MLP neurons of a small language model. Each row is named by its layer, matrix (gate and up: input weights; down: output weights) and neuron, and shows model dimensions 64-191. Each number is 200 + 40 x the weight over its row's rms, rounded and kept within 0 to 999. A neuron's up and down rows have the sign that makes its largest values positive.
After each neuron's rows, "raises" lists the tokens whose logits its output raises most directly, leaving later layers aside.

L10.gate160,208,227,199,203,176,170,181,223,174,216,137,161,233,247,237,191,241,213,200,153,164,173,212,125,226,176,193,151,210,245,129,184,166,228,138,110,190,174,93,199,159,179,183,214,200,188,200,179,257,155,222,217,197,196,140,187,273,208,153,192,155,186,240,218,174,113,146,236,155,172,184,321,142,155,199,291,212,160,188,201,292,146,188,206,201,238,292,166,190,107,169,153,218,195,205,149,261,246,176,280,197,152,222,196,158,254,275,196,237,228,193,160,226,225,178,146,195,179,226,266,143,156,184,226,166,245,247,237
L10.up160,234,196,186,161,224,200,183,184,128,212,263,220,112,230,197,245,278,187,209,273,238,159,293,174,239,282,215,234,166,218,177,180,198,180,187,217,213,203,186,182,167,164,247,171,169,175,146,218,190,142,264,144,199,172,211,170,231,274,141,202,164,194,187,222,242,248,169,200,176,198,208,252,144,152,263,207,160,139,206,249,229,194,278,220,210,210,204,147,207,161,146,210,213,155,217,169,200,190,256,222,191,250,291,211,203,207,217,214,174,249,164,134,150,178,204,214,225,137,204,169,214,238,156,165,199,311,208,215
L10.down160,192,177,237,157,220,224,266,192,250,197,202,209,281,242,163,181,263,225,169,199,111,178,230,198,192,199,200,160,132,186,184,172,211,211,241,196,177,191,162,166,209,199,203,211,165,128,217,154,141,179,237,164,179,200,152,176,223,200,153,169,244,199,211,244,203,186,161,258,152,233,180,220,122,264,210,165,202,148,172,161,206,236,232,158,146,139,234,223,171,194,228,242,216,207,229,195,204,220,192,209,286,219,142,149,191,246,316,229,259,191,218,186,244,194,117,222,89,163,218,249,301,220,209,156,176,214,196,199
raises: "por", "olic", "ology", "ological", "olog"

L7.gate469,141,192,207,217,218,170,237,272,226,208,176,186,190,244,222,223,301,204,213,171,277,201,220,234,191,188,200,188,308,228,182,218,200,245,220,193,239,237,240,246,216,180,80,210,199,185,187,222,195,189,159,208,152,196,223,172,233,158,209,162,255,179,155,224,200,174,111,195,202,204,194,199,152,225,156,157,126,191,92,181,162,221,209,272,207,200,145,223,275,168,195,247,231,173,197,144,208,212,253,201,260,175,194,197,199,220,246,161,167,204,256,215,135,249,239,166,208,186,255,139,213,229,169,237,238,164,137,242
L7.up469,237,229,245,134,183,173,185,161,223,210,173,204,219,212,169,212,235,193,135,220,219,162,206,241,284,146,253,221,231,203,279,183,220,241,158,202,241,181,221,181,217,145,206,196,172,217,228,198,181,179,218,263,197,128,270,214,187,196,145,191,273,243,148,189,225,127,226,225,215,215,173,217,179,168,208,115,192,165,159,205,219,226,242,157,243,224,173,210,206,238,261,136,228,224,201,207,182,149,187,215,230,178,189,224,207,221,191,141,211,154,205,255,181,231,191,131,305,220,268,205,226,259,211,185,176,177,248,189
L7.down469,233,219,235,168,241,212,177,116,222,185,168,149,199,129,136,230,184,288,138,258,171,130,197,200,210,181,243,169,226,176,175,166,147,253,166,227,240,162,192,229,170,261,151,233,208,121,239,196,171,163,209,301,221,206,268,190,197,198,225,224,187,170,194,229,184,241,222,270,206,152,236,192,153,274,134,178,233,157,245,263,198,231,203,260,284,244,195,225,219,163,199,192,214,191,186,183,210,212,152,215,196,168,169,183,185,233,183,273,201,150,262,193,132,210,135,204,170,180,204,205,186,191,238,165,143,143,266,114
raises: "es of", "es.", "es |", "mas", "es,"

L5.gate463,152,151,233,196,155,141,181,225,174,161,273,176,224,189,205,133,162,181,203,265,184,201,175,248,208,181,255,157,135,196,193,151,220,181,225,173,147,212,172,224,246,164,206,205,231,223,216,210,232,208,144,218,173,220,129,210,239,140,213,228,244,187,282,261,188,168,218,182,194,240,218,223,197,202,169,279,205,171,191,214,198,247,198,217,182,157,215,205,182,84,190,205,229,218,270,132,125,233,213,149,195,239,146,153,298,186,177,221,240,124,254,207,235,170,187,223,259,140,229,284,222,230,255,248,246,257,295,194
L5.up463,217,223,222,315,196,178,182,235,276,200,196,226,197,166,188,122,203,186,205,91,212,247,183,171,241,187,186,252,116,163,207,250,261,216,204,241,214,168,178,155,292,187,257,200,131,207,260,182,223,185,164,271,234,262,265,243,182,189,223,209,204,219,185,125,126,229,269,188,200,226,114,186,223,158,174,139,199,224,164,173,197,144,164,183,209,187,165,234,188,242,148,225,222,181,204,219,208,150,250,292,161,193,205,229,148,247,201,249,209,199,206,222,181,206,191,211,140,115,168,124,207,198,237,169,204,170,197,191
L5.down463,108,159,209,182,168,167,153,264,171,244,264,219,133,222,157,240,161,149,205,241,256,257,156,259,164,176,210,183,244,133,150,215,144,191,180,150,119,161,260,251,216,226,201,215,232,193,208,251,207,182,124,179,215,182,170,181,164,156,226,282,187,179,242,210,255,196,264,118,252,180,231,182,156,194,237,217,182,253,297,174,227,278,233,180,176,232,201,235,165,157,180,223,190,150,198,128,182,229,172,225,240,127,209,160,290,150,171,180,168,211,168,204,243,237,223,189,246,142,207,289,303,207,217,254,229,173,205,270
raises: "oo", "o's", "o |", "o ", "ohn"

L5.gate458,119,205,172,127,224,193,184,258,131,219,224,167,201,170,230,197,209,163,279,143,201,214,194,138,237,180,174,214,194,224,265,207,228,202,258,176,213,210,129,140,219,210,255,137,190,192,222,282,135,241,163,192,171,263,176,213,244,245,266,196,230,167,221,247,175,243,184,171,264,181,179,152,183,227,160,239,228,153,193,184,223,143,239,203,148,236,202,255,221,177,245,171,199,185,172,142,210,197,254,205,217,174,218,244,249,211,260,189,224,204,208,178,174,210,289,235,146,202,228,219,170,174,140,231,137,183,235,243
L5.up458,211,100,183,154,210,191,230,183,265,254,233,198,235,172,244,172,208,203,230,171,223,178,257,113,190,199,235,178,218,242,167,182,239,257,186,143,208,246,198,190,112,157,246,245,197,162,252,241,238,171,200,209,216,262,232,202,180,166,300,253,184,121,208,245,164,250,182,168,219,175,154,175,221,152,139,186,170,198,222,198,193,191,215,151,152,170,144,244,232,210,130,189,172,240,138,184,203,261,187,187,246,150,206,164,249,227,130,231,156,216,214,166,213,172,240,247,177,226,219,107,161,207,166,268,299,196,173,233
L5.down458,228,157,225,192,178,203,206,255,217,163,183,162,246,161,244,153,251,211,220,150,142,235,122,242,177,153,147,218,247,268,211,171,192,156,234,250,245,251,181,217,293,245,239,248,168,157,171,231,177,229,197,226,190,228,182,176,210,181,175,172,213,147,202,196,187,158,206,125,151,172,235,259,251,90,201,246,197,160,284,285,249,181,164,182,260,114,212,253,239,217,177,213,276,184,192,146,242,149,199,202,218,158,224,123,233,190,157,173,245,251,180,244,250,186,215,202,88,212,249,197,219,263,144,228,147,251,232,235
raises: "ography", "ology", "ym", "y of", "ological"

L3.gate509,197,177,219,221,223,229,231,207,217,165,172,199,196,186,171,200,172,242,258,251,210,182,145,296,202,138,190,134,296,225,146,207,176,210,147,191,200,240,164,158,252,145,176,167,276,199,152,132,260,198,154,198,173,272,201,227,258,152,227,257,210,224,234,105,205,206,127,179,60,188,167,157,244,168,208,156,195,246,223,154,210,172,178,215,156,204,286,274,239,125,216,211,150,182,195,203,190,299,221,198,122,217,176,192,187,191,139,198,250,250,252,217,166,172,188,227,210,207,223,201,217,196,219,250,187,145,262,234
L3.up509,190,200,172,182,212,228,234,194,237,184,119,246,250,193,177,230,165,192,135,124,125,209,213,183,203,196,134,136,223,226,266,261,158,138,252,189,167,231,173,250,141,178,280,130,231,196,232,213,241,143,215,146,182,226,247,208,247,201,191,189,156,222,203,162,169,191,200,200,232,203,170,162,214,208,187,167,132,247,136,172,168,208,173,241,230,232,287,198,252,268,205,124,169,165,213,216,204,229,174,212,186,144,198,170,288,94,200,225,275,264,211,220,169,249,117,240,147,199,206,190,157,229,205,190,208,221,270,224
L3.down509,290,202,240,155,172,217,271,156,138,177,162,232,161,198,254,177,91,224,229,184,200,171,200,247,143,241,207,163,203,202,179,232,237,201,161,235,195,267,178,184,185,171,283,247,156,251,154,201,264,239,227,242,294,189,261,122,258,151,205,269,215,247,144,217,201,263,193,155,164,269,181,204,210,250,147,209,189,246,228,232,212,197,208,222,278,147,132,254,128,208,249,241,149,206,208,301,212,284,183,246,153,161,247,193,211,185,217,184,216,195,200,208,186,276,187,172,195,202,273,155,192,146,190,159,178,173,250,140
raises: "Species of", "ying", " evidence", "gy", "ies,"

L11.gate160,180,184,214,180,135,184,174,245,230,144,201,187,218,196,176,189,128,235,264,212,210,203,133,199,136,207,153,164,180,241,132,172,167,251,220,151,177,188,205,183,243,204,206,198,133,231,132,241,228,183,148,178,154,255,150,210,191,235,176,230,279,244,190,136,250,194,154,231,121,245,196,301,190,184,245,165,194,199,233,121,244,270,239,207,207,241,215,153,288,259,196,220,229,120,168,240,140,204,228,272,213,183,186,197,265,228,180,195,192,242,247,207,178,177,264,135,233,197,156,247,190,224,268,201,177,164,239,221
L11.up160,234,247,241,150,236,222,161,233,255,201,185,210,185,232,187,207,178,203,224,185,256,170,186,264,213,233,181,239,206,184,151,262,140,185,314,139,175,190,187,243,203,138,105,199,188,230,181,140,211,222,128,188,182,263,226,281,260,172,181,170,251,230,222,211,226,267,232,201,160,179,197,268,181,162,120,174,170,105,219,178,246,180,163,251,211,156,183,163,245,181,190,226,166,170,206,172,229,196,231,192,183,252,205,187,224,224,190,211,186,206,217,169,189,176,198,229,135,164,208,151,223,246,270,181,189,294,242,174
L11.down160,170,199,275,139,180,247,279,237,175,193,165,173,209,214,229,163,206,194,175,164,266,238,223,183,230,187,111,159,253,216,220,222,163,156,229,178,203,175,139,226,207,161,193,156,250,219,183,171,160,235,140,138,188,184,205,276,177,244,191,175,274,183,162,173,201,238,244,196,253,178,205,243,203,161,124,203,167,231,178,163,255,139,212,222,212,130,174,197,190,200,187,244,189,229,206,221,214,203,169,249,198,261,208,217,175,222,127,180,219,92,215,175,142,201,126,230,142,180,170,164,227,135,155,213,151,279,249,242
raises: "ard", "old", "ards", "led", "hest"

L11.gate280,201,241,179,231,177,168,156,185,186,154,181,202,203,188,245,154,222,252,253,164,209,118,209,216,218,211,245,129,208,270,196,161,213,198,191,190,167,129,246,204,202,210,137,203,226,241,238,174,285,236,230,192,193,201,181,183,245,221,123,189,227,139,207,230,188,191,173,232,148,163,265,163,233,201,257,215,168,278,258,198,253,234,232,208,163,158,261,207,204,132,262,181,155,196,182,228,197,246,167,231,172,159,155,206,222,184,157,211,241,185,159,94,186,112,204,239,267,286,162,247,119,196,185,299,147,232,165,186
L11.up280,245,192,198,202,201,133,171,143,196,107,200,147,193,195,210,207,181,222,223,179,179,126,246,190,187,196,172,133,192,230,177,277,204,192,188,223,189,137,217,132,209,173,161,173,209,266,192,136,237,196,181,194,187,181,192,245,230,209,195,222,139,150,257,214,208,181,235,156,189,97,303,225,203,209,227,224,302,160,203,192,219,153,213,218,269,207,222,193,150,176,238,154,184,209,199,222,131,225,157,158,198,244,197,251,244,181,179,200,266,211,223,152,145,89,244,283,238,158,199,200,221,214,262,268,207,218,220,228
L11.down280,144,124,251,165,183,212,254,262,225,214,179,159,210,221,105,229,164,188,140,252,171,350,178,201,207,179,187,254,172,190,192,178,222,151,198,167,190,210,170,274,184,217,215,257,131,183,160,209,93,186,193,196,216,212,245,212,245,171,279,233,266,230,191,175,223,194,250,179,217,262,163,196,168,214,146,182,180,203,158,185,150,173,182,191,182,220,177,173,224,252,142,179,250,152,158,166,212,151,261,226,235,256,208,177,210,187,223,176,180,174,215,276,234,254,172,165,194,163,207,149,299,152,207,162,228,230,186,171
raises: "an.", "es.", "ia.", " years.", "ics."

L10.gate706,188,192,326,173,184,188,240,185,178,267,101,119,273,235,209,221,195,176,189,192,205,217,189,268,227,131,174,200,179,230,226,148,188,154,216,190,188,234,252,144,208,113,230,231,144,243,159,203,191,222,236,187,216,206,121,231,194,252,112,222,203,124,209,159,227,165,207,227,237,211,97,254,144,213,190,207,168,309,103,201,202,209,199,256,166,225,222,232,186,228,191,213,175,269,168,196,213,213,153,111,232,253,200,171,226,192,188,207,203,192,206,202,173,154,266,204,130,160,214,213,244,212,239,262,173,246,284,237
L10.up706,224,222,178,203,160,179,239,232,224,236,265,132,195,279,160,254,149,211,247,150,134,184,213,200,181,193,202,164,126,268,270,220,180,194,242,182,158,249,164,244,199,134,195,197,211,240,235,241,215,112,190,196,223,158,161,248,236,173,185,157,225,201,193,180,180,152,244,157,242,167,159,199,228,229,146,150,214,258,137,194,204,144,236,239,202,182,123,254,183,262,280,295,189,243,146,204,100,221,196,140,182,178,177,157,227,200,177,209,252,264,146,145,268,224,188,226,219,149,245,253,167,208,219,195,215,148,215,242
L10.down706,237,268,222,200,154,206,217,227,221,213,263,229,193,184,226,163,119,125,237,151,226,167,146,233,190,156,139,158,184,203,245,211,152,198,321,192,206,199,169,209,265,147,257,195,169,200,192,191,217,243,131,123,231,161,155,206,215,247,144,194,189,177,239,173,183,260,249,197,229,198,152,198,214,265,198,192,201,230,226,190,132,175,242,200,179,217,133,228,184,226,181,201,225,265,218,207,123,160,169,209,269,181,100,216,200,152,151,211,220,207,214,154,216,208,279,188,153,232,198,143,187,177,189,198,205,188,257,211
raises: "ourse", "ited", "oup", "arried", "alc"